Weights of a small transformer language model: rotary positions.
MLP neurons of a small language model. Each row is named by its layer, matrix (gate and up: input weights; down: output weights) and neuron, and shows model dimensions 16-111. Each number is 128 + 32 x the weight over its row's rms, rounded and kept within 0 to 255. A neuron's up and down rows have the sign that makes its largest values positive.
After each neuron's rows, "fires after" lists the tokens most often just before its 100 highest values on Wikipedia text that the model never trained on.

L4.gate594 [222 112  85  79 111 143 135 151 132  85  84 122  73 124 149 123 144 114 165 153 161 112  50  91 120 142 128 111 120  87  78 101  92 113 131 130 120 180 158 114 127  71 119  88 122 170 131 129 113  82 105 228 172 109 130 130 140  89 144 150 153 143 148 146 158 135 156  91 106 177 125 133 191 144 187 176 104 140 152  95 112 166 105 155  41 127 114 111  87 117 148  64 146 145 135 155]
L4.up594 [176 118 112 150 131 129  61 114 164 152 131 147 125 113 194 134 123 125 116 141 121  68 112 106  70 106 101 148 116 106 118 157  86 130 123 127 139 163 105 128 178  78  87 186 139 169 134  94  60 139 100 113  89 104 177 131 106 118 133 150 101 125 154 154 201 111 186 126 117 145  56 133 139 127 154 143  63  67 184 119 104 162  91 154  70 115 115  88 157 128 127  55 130  80 124 139]
L4.down594 [174 165 164 169  98 147  75 133 143 149 152 189 142 100 143 133 105 128  91 140 136  73 106 107  46 138 111 135 153 121 101 186 122 104 133 200 172 169 102 105 164  90 111 167  73 134 126 128  77 144 137 116  76 119 121 140 197 151 121 134 113 169  99 150 205  84 173 172 133 104  57  91 151  97 151 125  57  84 189 128 151 142 132 158 122 148 126 157  77  97 100  71 105 120 130 186]
fires after: ".", ".\n\n", "==\n"

L8.gate22 [126 113 123 122 122  67 121 176 139  93 129  88 135 153 138 125  90 115 194 143 143 149 132 195 111 170 122 172  76 164 150 114 107  95  84  91  95 139 126 158 103  92  81 125 119  76  60 135 177 152 166  71  94  78  91 141 108 195 164  98  93 168 152 127 126  74 108 171 103 130 140 109 137 134 135 134 125 119 120  98 107 142 126  95  84 160 140 166 166 149 153  80 136 168 124 187]
L8.up22 [123 134 167  95  82 153 159 135 121 111 180 175 125 178 161 133 129 120 132 144 125  92 128 105 114 151 120  93 153  85 132 139 138 158 161 134  85 118 153 172 125 109 124 216 102  90 102 117  74 183  63 141 216 135 160 130 106 168 112 128 125 154  97 155 150 119  99 122  85 146 167 133 125 163  90 128 105  94  96 128 179 114 181 204 137 121 121 185 112 153 129 121 132 159  91  70]
L8.down22 [150 165 116 189 136 138 147 114 128 144 196 145 184 158 160 143  64 125 187 131 127 127  51 190 175  96 144 131 110 138 163 148 191 131 114  84 143 118  92  96 138 115 139 173 179 150 134 138 107 106 180  48 168 100 147  67 113 117 110  94 142 102 190 147 134  88 100 181 112 180 132 152 184 163 182 192 201 137 178 144 172 144 120 114 153 111 154 108 155 134  71 115 111 130  81  88]
fires after: ".", ",", " He", " where", " Green"

L7.gate501 [118 133 163 101 153 181 100 164 143  81 102 106  91 167 150  88 159 105 210 184  78 172 177  60 125 141  83 159  92 128 127  68 160 119 163 143 105 165  95  87 141  83 193 121 149 142 138  91 148 128 118 142 158 153 141 189 103  96 122  56 147 148 101 119 107 132  77 122 129 131 170 113 118 147 106 119 115 161 116 132 106 146 104 124 109 112 164  96 144 120 123 154  81 115 130 154]
L7.up501 [121 129 107 110 109 146  69 125 133 105 139  73 137 137 125  84  95 117  96 124 147 150 144 128 111 160  63 161 118 134 100 116 137 146 140 131 110 185 123  98 153 142  72 164 132 193 157  84 201 134 147 160 168 120 167 160  80 128 123  95 122 147 114 174 140  98  80 134  90  87 150 183 142  76 102 127 128 146 110 112 140 171 115  97  88 143 143 110 159 160 101 195 153  58 154 140]
L7.down501 [146 120 121 141 105 124 131 131 178 146 104 180 190 129 111 124  94 133  87 156 116 116 106 138  61 136 141  52 160 100 174 144 132 133 149  89 147 197 151 133 106 139 144 154 149 109 133 159 116 188 125 137 154 192 144 155 157 162 150 125 102 211 139  31 123 176 151 157  95 106 120 119 190 158 204 159 158 155 134 173 148 103 124 100 113 124 132 135 105 146  98 151 111 209 127 110]
fires after: " T", " t", "T", " E"

L7.gate208 [160 105  68  96 162 130  69 105 164 111 162 122  87 116 152 104 165 134 108 158 135 164 116 169  98 129 153 117 149 146 146 147 114 148 181 129  95 101 115 101 171 104 112 189 151  73  76 161 156 118  97 215 103 183 141 100 145 135 183 108 121 152 146  82 113  93  68 143 113 148  94 131 162  95 156 117 157 158 109  79  87 150  58 140  89 163  93 196 149 105 118 128 105  88 146 165]
L7.up208 [ 94 102  75 125 122 124  80 184 190 129 117 126  93 197 142 137 150  65  98 140  65 114 170 163 130 115  74  86 151 167 140 119 161 187 110 121 158 150 165 179 165 118 211 192 151 177 118 143 140 144 146 105 112 141 148 125 159 157 115  40 182 159 117 130  61 137 135  99 168  91 123 122  86  84 148  96 129 179 146  91  98 124 122 162 117 141 137 160 182 132 167  64 114 106 112 122]
L7.down208 [127  29 151 132  97 140 151 123 177 111 148 157 167 116  99 118  76 127 133 110 129 186 143 134 131 149  61 130 125 127 150 153 121 189 153 108 127 139  78 102 197 135 157 104 154 128 128 143 144 170 142 178 122 127 158 145 117 179 153 114 128 135 153  99 136 122 110 166 143 149 107 132 145 116 100 133 140 132 140 135 183 212 117 186 106 122 137 175 113 112 138 208 135 129 133 160]
fires after: " F", " f", "F", " m", " Y", " t"

L8.gate648 [141  87 110 162 173  89  97  73 163 134 108  78 130  93 127 102 135 142 115 100 130 132 151 119 116 120  87 145 160 129 182 123 160 158  80 108 151  58 107 121 161 109 119 123 168 109  83 149 195 109 157 202 120 168 130  90 173 123 106 149  69 163 144 121 113  94 111 173 138  97 121 123  88 110 122 178 126 115 137 157 182 151 172 170 121 187  91 145 190 128  93 140 122  87 135 166]
L8.up648 [149 138 100 127 149 121 147 172 133  99 179 105  85 100 162  95 106 126  71 133 120 131  46 114  81 156 124 124  73 113 154  86  80 153 148 152  86  87 115 169 127  86 127 123 183  77 123 134 140 169 111 164 209 167  85  99 141 171 146 115  57 116 113 107 126 102 131 207 209 128 162 142 173 117 163 121  89 178 103 115 173 134 160 125 107  85 143 184 108 161 150 142 110 180 113 151]
L8.down648 [111 111  80  99 116  97  87 122 145 128 118 137 137 141 161 181  87  47 163 152 102 101 192 105 118  73 134  49 150  90 184 118 161  94  72 175 183 213  84 130 142 101 152 121 125 111 116 124  93  94  65 155 141  72 178  36 140  88 163 146 168 126 145 175  99 166 106 113  86  80 199 159 148 173 101 129 120 153 136 143 151 111 169 120 140  82 127 133 130 119 153 109 134 153 126  81]
fires after: "1", " (", " \"", "–", "2", ","

L10.gate629 [118  98  96 109  84 115 149 100 110 100 164 125 123 131 127 138 186 177 128 148 158  80 150 108 192 133  90 109 136 212  64 145 149  87 167 109 126 164 126  81 175  98 124 138 155  69  90 140 153 101  94 148  71 112 215 201 133 156  96 117 136 185  73 153 147 121 120 155 134 183 106  82 122 146 112 145 110 109 138  68  74 100 109 117  93 102 129 189 120 131 145 148 124  74 159 151]
L10.up629 [165 161 119 125 177 129 118 130 126  86  92 205 197 165 170 135 114 147 178  47  88 129 144 130 124 135 107 107 106 164 113  95 139 132 153 176 126 130 129  88 173 152  86 173  54 136 111 159 154 106  93 103  80 102 151  77 106 113 139 113  81 181  80 136 107 141 128 131  66 132 113 154 100 137 173 115 124  83 167 108 164 147 123 106 117 137  85 166 137 140  94 115 161  94  96 124]
L10.down629 [195 141  95  94 148 136 155 110 163  95  88 101 100 107  95 122 119 162 112 156 147 127  98 124  87 154 156 112 110  48  94 181 166 132 119 103 148  41  67 165 102  80  82  95 142 145 112 161  94 111 140 127 117 179 165 172 121  91 158  85 100 104 134 132  98 122 140  76 150 134 130 170 103 129 106  98 146 120 134 122  86 148 108 141 172 108  87 146 136 106  92 111 126 170 116 112]
fires after: " H", " F", " f", "F", "H", " h"

L8.gate599 [ 82 113 141 125 164 130 162 126 216 128 147 175 142 130 105 124 122 156 135 179 101 161 161 136 130 146 157 126 119 138 137 162 150 149 165 204  62 157 141 109  70 138 165 103 136 114 161  92 129  89 171 134  86 115  99 130  93 134 128 193 101 137 102 139 104 117  86 111 149  99 146 132 108 132 187 149 137 179 128 118 147 115 119 103 103 102 204 134 139 127 145 104  91  94 153 183]
L8.up599 [ 87 162 128 116  93 101  99 190 137 152  94 148 123 135  70 112  95 189 137  93 184 149 166 192 100 119 118 151 120  89 124 173  94 171 104 104 156 149  93 124 131 110 123  74  94  91 143 105 132 108 142 133 100  93 115  92 104 145 166 167 123 132 102 131 157  91 103  94 181  99 124 113  67 101 153 139 113 181 129 175  98  81 152 104 120  63 125 130 124  98 127 183 122  82 105 139]
L8.down599 [136  72 123 148 107 150  75 121 118 137 127  99 137   0 114 136 115 120 223 101 161 158 107  48 152 114 130 159 130  73 159 106 101  75 175 158 119 151 104 114 146 222 164 114 137  97 122 127 119 118 122  92 144 152 154 141 145 161 115  85 126 116 118 135 128 126 143 166  98 129 169 135 141 140 186 160 143 101 170 157 169 184 133 144 121 132 136 124 104 134 143 149 124 188 141 153]
fires after: " the", " S", " and", " is", " s", " was"

L5.gate383 [111  81 142 102 189 114 130 114 132 128 132 158 169 107 114 188 161 105 155  84 107 129  65  71 118 142  85 172 118 148 117  93  87 135 153 111 129 133 148 132 118 180 149  81 156  91 115 143  99 141  89 179 107 153  80 135 134 150 168 132 118 108 124 153 174 159  94 178 168  85 105 146 163  86 158 172 158 145 106 161 118 133 129 156 111 113 142  97  80 171 160 114 161 133 170 114]
L5.up383 [127  57 156 130 136 171 104 124 168 182  86 164 165 144 115  69 139 119 141  90  62  79  96 120 180 153 106  89 106 149 107  77 143 136 109 203 116 130 179  97 136 171 140  46 131 129  91 105 103 106 142 114 155 144 118 126 150 130 132 171  89  99 151 153 118 198  96 136 123 115 156 125 128 174 103 196 155  55  94  89 158  81 148 159 127 181  87 115 109 197  93 155 139 177 134 107]
L5.down383 [177 102 179 134 180 118  86 141 166 105 125 150  97 160 170  96 131 105 135 164 128 139 128 122  95 106 140 122  84 137 133  73 141 125 165 121  77 119 122 120 141 114 111 138 118 154 136 118 102 109 146 119 114 172 124 128 140 117  85 157  56 189 119 125 146 143 122 148 177 144 127  55 124 101  54 138 103  96  93  85 172 159 172 144 109 188  56 109 129 106 161 186 111 132 120  64]
fires after: " ", "0", "9", "\n"

L7.gate299 [126 142 139 144 122  83 141 135  82  91  83 113 106 121 149 145 124 136  93 141 114 127 176 122 107  94  80 149  93  47  96  96 100 125 173 189 166 123 126 170  90 167 158 122 183 181 150 131  94 108  86 118  97 182 167 121 211 137 176 121  79 112 126 127 122 106  97 159 133  92 153  83 108 135 147  94  74  59 154 128 130 111 103 156 134 113 109 150 118  95 131 125 158 115  81 130]
L7.up299 [135  41 148 164 140 130 105  84 108 145 196 127 121 107 104  84 138 149  98 121 147  66 109  99 139 113 172  99 158 138  88 153 100 106 169 101 139 130 121  97 106  92 107  97 152 129 135 158 120 117 126 185  85 149 114 151 151 116  66 156 102 119 143  98 101  87 162 161  83 145 154 101 109 109  81 165 138 111 113 161 179 123 193 117  81 136 163  94 132 107 140 142 138 140 149 134]
L7.down299 [168 160 174 158 112 167 142 180  95 147 112 136 188 150 147 102 150 130 126 164 135 147 150 118 108 179 109 120 140 146 165 103 107 166 127 151 153 150 118 125 148 115 141 151 122  88 153  74 121 102 106 131 167  93 147  86  99  91 112 128 140 148 138  94  87 122 195  85 181 141 168 116 111  97  80 149  63  82  72 142  83 111 160 109 174 189 124 145 128 155 141 100  82  92  77 102]
fires after: ".", "%", "-", "\n\n", "|"

L10.gate466 [117  89 142 109 130 189 164 129 164 108  94 135 179 155 141 107 113  56  86 126 183 116  72 132  87 122 152  82 109 133 115 166  94 127  97 119 137 150  87 116 121 105 106 118  52 124 102 124 116  70 134 110  99 141  96 136 142 106 171 119 172 128 112 103  87 130 167 145 152 178  87 120 161 148 108 129 180  97  62 133 126  70 131 110 117 142 170 119 130 203 127  87 147  65 118  81]
L10.up466 [150  54 131 132 132  76 151 155 101  84  97 115  90 151  46 102  89 116 129 115 116 157 161 174 149 124 112 154 173 126 126  65 171  72 175 143 135 148  95  95 133 186  99 115  95 155 136 122 139 119  89 126 110 109  90  89 146 133 148  71 140 144 145  98 129 160 139  94 154 147 131 147 161 150 147 170 122 155 121 184  97 194  60 171 125 107 133  81 158 167  74 129  80 107 182 126]
L10.down466 [148 129 146 123 103 130  94 138 105 110 124 121 120  78 141 137 110 119 174  87 166 121 146  95 145 169 102 116 117 118 153 190  21 174 169 110 162 116  89  67 158 186 154 147  88  75 112 108 158 163 136 131 120 110 110 155 175 159  90 122  56 172 145 126 161 128 132 133 107 188 154 144  66  62  80 165 141 171 151 101  74 154  99 103 101 105 196  83 152 104 141 170 184  76 116 175]
fires after: " ", " (", "-", "ro", " Label"

L4.gate19 [133 126 169 135 124  79  77 167 117 116 124  97  86 155 153 170 138  86 155 136 116  78 110 105 122 154 176 104 140 117 102  96 124  81  75 177 127 169 122 141 136 151 131 139 188 114 156 104 143 133 159  81 137 150 156 218 127 108 129 144  95  99  99 105 121 103 106 175 131 185 163 121 127 145  98 111  84  78 185  81  95 145 108 161 141 178 179  79 149 136 135 141 128 110 145 120]
L4.up19 [150 173 107  92 107 139 106 123 120 146 159 119 134  82 138  78  97  99 150 123 181  79 111 122  99 160 127 123 129 158 116 148  97 133 125 146 109 172 143  88 133 122 143 180 204  93 119 165 147 119 126 156 174 106 147 173  66  94 162 145  76 100 126 111  55 112 149 133 112 131 184 168 133 101  90 113  87  84 104 175 169 117 149 145 155 163 202  98 182 157 113 105 169 138 116  95]
L4.down19 [150 138  97  93 145 150 143 130 132 131 198 145 164 156  95  39 166 137  92 110  74 139 145  93  99 106 115  84 132 143 101  89 159 141 131 158 159 144  98 109 136 134 145 111 168 115 117 142 164  99  99 101 181 143 127 156 159 146 131 138 150 119 137 150 107 158 185  96 109 152 116 192 107 138 138 111 114  76 119 163 161  95 208 112 103 138 112 171 148  72 130 103 108 159  77 160]
fires after: "1", ",", "."

L5.gate271 [145  96 175 152 127 112 151 125 139 114  97 110 139 158 129 155 112 130 163 125 101 125 108 169  54 136 147 112 127 141 100 178 112 104 110 119 119 146 115 147 143 131 122  73 108  54 121 112 127  34 130 130 153 151  54 114 115 163 102 153 133 149  86 179  75 100 107 157 159 106 112 141 153 155 130 182 198  81 114  70 115 107  91 101 114 134 141 146 141 107 147 133 103 239 139 157]
L5.up271 [182 126 163 130 125  95 123 135 121 175 100 164  63 164  77 181  99 168  88 135 124  76  99 186 135 111 134 157 153 146 158 145 132 148 154 160  47 157 111 120 152 153 108  71 175 152 139 123 123 127  74 130 136 129  98  96 131 100  87 134  77 136 143 194 121  92 138 178 177  65 118 154 153 152 118 120  85  89  90 127 155 104 123  92 125 114 169 169 137 152 131 151  84 153 145  81]
L5.down271 [118 105 121 117 117 116 149 121 144  98 100 161 113 103 127 134 163 140 100 142 171 122 132  97  97 122 132 159  62 128 154 113 131 172  98  83 116 174 154 125 161 120  91 187  94  97 149 188 158 138  73 114 148 170  88  72 131 151  85 110 186 221 111 170 161 151 117 131 158 116 167  80 161 105 144 136 108 186 103 121 179 161 152 123 111 126 230 152 115 168 158 143 145  51 108 133]
fires after: "0", "2", "9", "3", "8", "5"

L8.gate540 [134 130  97  70 183  91 132 163 129 115 145 132 111  99 144 139 120 121 127 156 133 140 142 121 131 171  98  78 138 143 131 119 166  86 147 176 129 130 127 122  66  93 134 144 127  64 151 101 150 114 113 141 141 147  95 101 152 132 132 121 115  37 107 133 136  68 132 228 140  58 191 150 125 176  91 127 157 115 155 135  87  68 101 116 134 128 144 151 123  42 148 119 147 160 112 109]
L8.up540 [176  85  60  85 145 129 100 173 116 175 171 136 116 111 125  88  87  90 134 153 182 100 110 163 122 129  72 117 156 143 176 111  79  76 119 159 105 138 150 130  64  99 146 165  99 154 163 165 142 116 129  85 108 146  89  42 171 127 111 148  98  99 137 121 143 116 203 130 135 110 136 106 128 152 136  99 167 105 156 173 120  80 135 155 118 138 168 133 147 123 148 182  81 125 127 143]
L8.down540 [145 114 135 165 139 121  69  92 118 156 131 148 101 184 143 114 103 106 160 107 148 136  92 138 117  78 180 151 167 203 161 112 111 125 184 133 128 140 126 149 128 169  73  93  37 126 167  96 111  97 106  95  93  77  92 142  89 111  91 108 176 126  82 122 139 100 160  82  98 179 111 176 125 143 176 154 136 185 185 116 148 172 209  93 137 153 138 106 117 120 134 125  88 154 127 111]
fires after: "2", "1", "3", "io"

L5.gate323 [164  78 122  81  74 129 149 126  75 134 104 110 128 119 134 152 142 125 110 135 161 146 115 150 112 118 113 117 157 118 104 109 153 116  83 140 159  99 170 137 175 149  81 136 137  96 125 144  86  84 106 193 177  55 105 152 172 146 162 193 109 156 139 123 129 134 164 162 171 125 117 180 146 118 127 164 133  98 143 158  60 131  74 144  59 124 148 118 105 182 127  85  95 181 105  82]
L5.up323 [120 122 172  33 157 126 125 122 168 120 119 125 172 150 134  76 174 108 133 183  91 128 158 141 103 106  64  96 109 131 127 184 152 134 117 110 171 134 136  68 191  88  98 143  91  72 149 177 138 133 130  71 146 124  75 146 104 146 162 102 150 168 118 111 146 143 111 130 120 212 110 147 153 103  68 117 120 120 115 152  81 122 123 146 114 127 117 129 189 223  74 194 133 124  70 108]
L5.down323 [ 94  94  84 113 221 168 131 105 154 120 148 181 122  89 164  84 127 116 177  79 122 147 187 104 188 116 128 105 140 141 150 107 140 105 159  96 132  70 101 105 154 162 106 122 118 141  81 122 108 172 184 108  59 145 141 126 117 108 106  56 137  56 169 178 121 157 115  69 142 165 141 138 100 131 128 109 173 120 102 120 134 147 140  94 155 169  82 166 111 152 123 160 129  96 151 126]
fires after: " ", "–"

L8.gate123 [ 94 123 167  94 113 106 179 114  97 106 110 149 107 156 119 110  96 109 151 149 113 102 148  63 154  74  80 107 104  94 130 144 118 176 121 145 158  78  86 117 192 168 137 157 123 158  84 106 115 122 169  91 115 162 117 188 139 182  86 188 128 159 110  92 110 164  94 138 158 156 134 140 175  90 128 147  69 133 160 143 104 108 115 175 170 134 138 169  77  40  83 101 128  67 175 159]
L8.up123 [ 70 155  79 160 120 136  71 102 156 111  64 129 191 134 102 156 101 102 179 123 122 106 113 125  72 157 129  77  85 118 112 105 147 159 131 133 176 156  76  97 132 143 158 106 179 105 162 159  84 123 126 106  64  70 124 139  73 159 107 134 170 138  99 150  90  77 164  82 118  84  98 190 141 175 102  96 127 172 171 156  47  76 143 114  99 131 160 133 155 115 194  57  65  78 120 135]
L8.down123 [179  85 147 100 142 126 150 124 184 138 146 159  92 102 186 128 122 109  95 102 171 128 127 148 130 153 170 141 136 111 136 132  89  77 153 164 154 126 164  83  77 129 111 180 156 167  83  69 155 146 152 128 131 133  84  95 129  92 103  45 132 131 164 194  95 110 122  91 149 170 164 119  46 143 195 146 127  93 118  89 170 174 123 120 132 117 132 161 155 156  78 162 134 171 117 150]
fires after: " the", " and", " an", " a", "'s"

L7.gate78 [122  97  91 105 139 126 155 110 149 116 162 188 191 164 103 127 116 125 112 129 135  56 132 125 136 124 170  89 120 110  99  99 102 158  94 155 129 128 110 174 105 125 101 135 100  79 140 163 162 121 120 178 131  86 206  52 141 105 151 119 139  86 121 155 119 200 101  98 141 105 133  90 105 106 148 142 172 103 109  95 142 125 125 135 117 160 122 140 179 185 117 165  70 159 159 107]
L7.up78 [163 166 150 118 185 161 146 170  69 178 146 159 170 161 134 111 124 137  93 121 139  94 124 154 123 185 101 151 156 129  80 177 123 120 185 149 120 122 183 130 127 164 116 125 139 154 150 132 133 149 143 110 174 149 101 119 129 144 120 161 164 101  89 114 138  83 133 120 120 120  71 102 122 124 147 147 142 121  81 180 147 115  73 115 105 158 109 110 149  89  79 190  64 107 118  82]
L7.down78 [ 63 121 124 178  71 104 134 156 113 166 147 151 127 149  94 109 126 133 113  91 112  69 145  80 142 204 124 100 112 128 116 156  81 169 150 124 143 165 128 176 135 120 101  46 129 136 121 178 158 153 117 156 165 153 123 124 161 130 183 151  97 124 120 153 161 175 112 153 100 108 158  68  90 109 116 188 140 161 110 116  94  92 145 144 141 175 130 174 155 143 112 151 141 153 184  76]
fires after: "2", "1", "0", "8", "9", "3"

L7.gate317 [123 153 123  74 112 101 155 161 174 120 139 148 114 154  99 124 155 144 105 160  94  74 129 150 123 151 158 102  95  88 168 116 190 138  90 143 129 159 128 100  80 142  67 182 137 117 138 102 129 159 156 132  28 146  88 129 109 130 139 118 157 132 127  89 123 115 150 125 109 141  84 116  95 143 161 131 115 126 174 103 154 106 137 117 164 117 115 110 129 157 105 104 215 174  90 122]
L7.up317 [ 94 146 114 103  87 106 152 164 175 136 122 115 110 149 103 122 149 132 125 187  88 169 183 142  61 152 119 141  88 175 112 111 173 184  99 151 130 175 108  75 182 153  90 178 146 117 125 107 108 165 168  80  96  95 112 120 138  92 120 130 113 126 105 167 107  93 122 153 145 163 143  84 153 151 160 149 133 118 146 134 126 134 178 101 183  99 119 145  83 101  83 112 125 173 161  84]
L7.down317 [180 120  70 150 126 195 137  99 107 136 170 152 124 122 185 178 143 157 197 164 107 125 122 125 178 102 128 118 168 154 110 129 130 121 153 100 173  43 157 169 132  27 138 163 148 152  96 100 165  92 120 144 104 130 209 153 114 156 163 116  91 146 148 154 178 107  77  79 124 145 182 149 164 138 126 184 156 153  92 123 159 157  84 115 119 148 147 166 116 138 109 147  85 121 188 130]
fires after: " the", " The", " f", "or", "m", "ff"

L7.gate155 [146 155 166 171 111 154 106 119 190 111 129 125 135 153 125 125 147 116 140 185  95 149 118 139 117 139 103 102 206 129 148 101 182 157 138 128 111 114  99 104 117 126 157 163 138 163 127 146 146  99  85 128  83  96 182 102 143 182 140  69 110 155 106 144 164 146 138 122 131 113 174 123 113  40  95 132  95 114 144 113 100 122 146 169  95 112 158 171 141 122 170 193 142 141 145 144]
L7.up155 [119 110  87 153  99 153 135  65 185 146 106  99 159 154  47 167 129 166 134 113 168  69 121  75 150 132 151 132 156 133 121  60 139  96 164 177 117 178 110 107 149 200 140 131 111 132 102 160 155 118  54  92 152  93 114  73 121 102 121 117 151 107 137 107 145 153  91 100 144 118 175 186 145 126 145 116 175 189 118 129 147 136 100 101 107 208 168 188 101 115 135 131  97 129 107 129]
L7.down155 [154  76 150 109 174 140  77 198 147  65  84 169 176 125 137 119 105 140 124 129 132 137 166 135 100 145 107 170 122 115  66 113 151 129 144  70 112 178 113 147  96 152 123 147 163 214 176 167 139 121 172 101 141 129 133 136 170 150 104  73 128 109 180  99 107 103  73 122 152 137  97 139  95 127 100 128 112 171 156 123 121 132  71  56 190 100  92 109 152 123 100 107 120 151  99 115]
fires after: " F", " f", " T", " M", " t"

L7.gate592 [207 115 140 100 184  70 165  94  93  96  70 140 112 133  95 177 173 134 174 156 142 124  62 136  96  67 144  77  97 152 130 121 111  69 130 164 111 109 111 135  84 108 126 188 160 148 117 137 128 132 105 164 106 141 127 111 104 102 109 115  96 115 185 136 117 140  94 133 146 131 183 160 181  84 142 116 129 140  97 101 118 161 191 166 115 174 143  88 152 103 148 107 163 111 112 135]
L7.up592 [124  87 119 124 120 143  83 135 102  96 165  93 137 158  87  89 140 144 115 131 170  72  78  93 169 122 174  37 155 152 120 146 102 129 104 161 143 149  83 124 143 135  98 176 139 114 136 113 132 127 136 108  51 112 193 144  88 110 111 130  66 142 133 154 118 150 108 132 142 155 139 156  74  57 132 144  70 129  86 159 186 144 146 116 161 171 109  92  97 145 177 126 133 163 139 125]
L7.down592 [ 97 139 148 121 108 124  67 196 129  93 130 103 140  88 211 104  93 143 147 123  82 125 207 155  83 115 138 119 188 114 152 145 132 100 125 146 107 141 101  77 147 110 129 101 107 148 127 105  56  92 196  42 118 169 139  97 129 115 177 121 136 143 109 175  89 160 139 144 111 132 133 137  94 117 113 133 100 135 137 151  59 135 110 115 141 150 158 130 138 173 133 147 124 110 104 126]
fires after: ".", "===\n\n", "\n\n", " ===\n\n", " |\n\n", ".\n\n"

L7.gate66 [152 103 107 121 141 165 165  87 206 116 142 136 166 107 129 144 110 136 175  99 120 116 146 112 109 132 120 145 120 116 136 102 113 123 124 192 111  99  96 140  74 114 147 146 123 115 121 108 138 133 167  88 157 146 140 118 117 130 172 149  95 142 137 120 171 153  30 202 162 132 132 188 133 161 132 208 182 158 144 124 131 150 124 149  92 146 122 149 115 202 117 160  91 131 129 151]
L7.up66 [124  93 122 115 113 145  75  94 180  77 151 181 154 143 123 128 142  81 159 138  96 168 128 110 130 137 112 112 135  81 117 105 140  88  92 209 129 107 127 156 188 112 175  79 119 127 105 119 131 123 105 142 208 162  90 145 126  97 136 117 111 100 109 170 101 175  76 189 131 147 196 128 163 126  84 150 233 133 142 162 149 162 122 145 123  96 120 129 144 154 147 116 167 145 129 128]
L7.down66 [128  85 166 150  68 115  82 122  85 149  80 162 173 178 166  88  93 156 189  86  71 172 142 128 120 159 157 144 164  96 118 135 171 151 156 108 122  82 148 185 156 192  64 166 153 105 185 169 128 132 147 127 105 123 108 124 180  87 167 124 155 160  98 169 151 135 137 156 127 113  81 113  99 165 145 161 120 209 111 111 161  77 128 129 120 122 143  79 151 115 156 139 123 150 120 109]
fires after: ",", " S", " where", " C", " the"

L5.gate160 [189 101  90  91 121 179 130 126 103 109 152 136  97  99 121 114  97 127 170  58 115 141  51 178 146 133 144  82 109  77 165  82 115  94 184  99 126 127 115  63 113 121 114 193 137 112 177 134  81 115  98 107 125  68 131 157 102 101 153 140 108 139 140 106 147  84 199 185 161 170 132 105 147 127 144 111 108  69  89 109 104  79 129 113 149 154 169 182 121 133  97 106  84 192 105  76]
L5.up160 [166  30  83 172 149 189 101 108 127  77 145  95 138 109  83  89 140 119 107 125 101 111 149 179 168  91 152  94  80 145 166 142 178 132 185  97  82 123 139  74 100 127 106 113 114 180 171 117 115 159 158 139  87 131  81 118 115 143 179  79 140  88 126 120 182 116  92 166  89 146  94 170 184 180 147 110 129 101 129 130 111 116 110 166 180  97 133 147 153 146 126 172 132  75 134 115]
L5.down160 [ 92 108 157 110  91 172  72 150 131 132 132 162  98 168 151 118 109 122 131 121 117 103 128 109 121 188 109  56  81 150  96 148  89 100 187  61  80 100 159 139 191  87 106  75 136 170 159 145 160 138 115  87 137 188 109 171 167 154 175 136 159 133  87 176 170 160 147 122 130 103 123 147 112 140 111 169  79 138 108 155 111 127 169  92 139 110 135 199 101  58 152  94 106 136 169  86]
fires after: " "

L7.gate488 [ 97 104 108 141 143 144 139 125  89 151  92 173 145 136 151 105 172 107 221 116 124  70 156 103 164 143 136 167 124 112 133 135  99 104 118  54 107 115 116 107 136 125 148 159 166 224  59 172 199  82 191 116 150 116 140 102 196 154 159  94 124 157 130 125 110 165 149 110 144 132 118 140  94 109 104 106 159 158 154 103 151 102 167 185 105 136 132 135 136 125 125 150 143  83 142 114]
L7.up488 [222 121 130 111 117 143 134 146 114  98 138 145 117  98 154 186 131 128 163 143  56 109 137  58 157 129 108 169 159 127 136  59  94 142 149  92 137 124  99  94 103  98 117 216  98 205 144 122 132 118 126 117 185 184  96 104 142 152 149 111 152 135 171 152 102  91 173 178  61 226 138 131 131 106 194 146 111 153 173  67 100 117 176 113  85 119  94 102 149 164  93  98 107 147  60 104]
L7.down488 [123  89 160 144 128  63 135  99 171  95 110 112 124  94  33 107 127  90 109  97 124 150 114 152 137 113 145  71 105 161 161 182  96 170 177 134 108 154  70 182 113 119 144  73  83 139  83 104 166 126  99 108 137 151  95  91  84 138 132 168 188 101 116 111 128 127 116 115  70 161 147 112 134 114 164 112 126 107  86 154 119 106 145 121 144 149 149 145 126 151 100 126 145  87 190 130]
fires after: ":", " (", " +", " −", " dis", "1"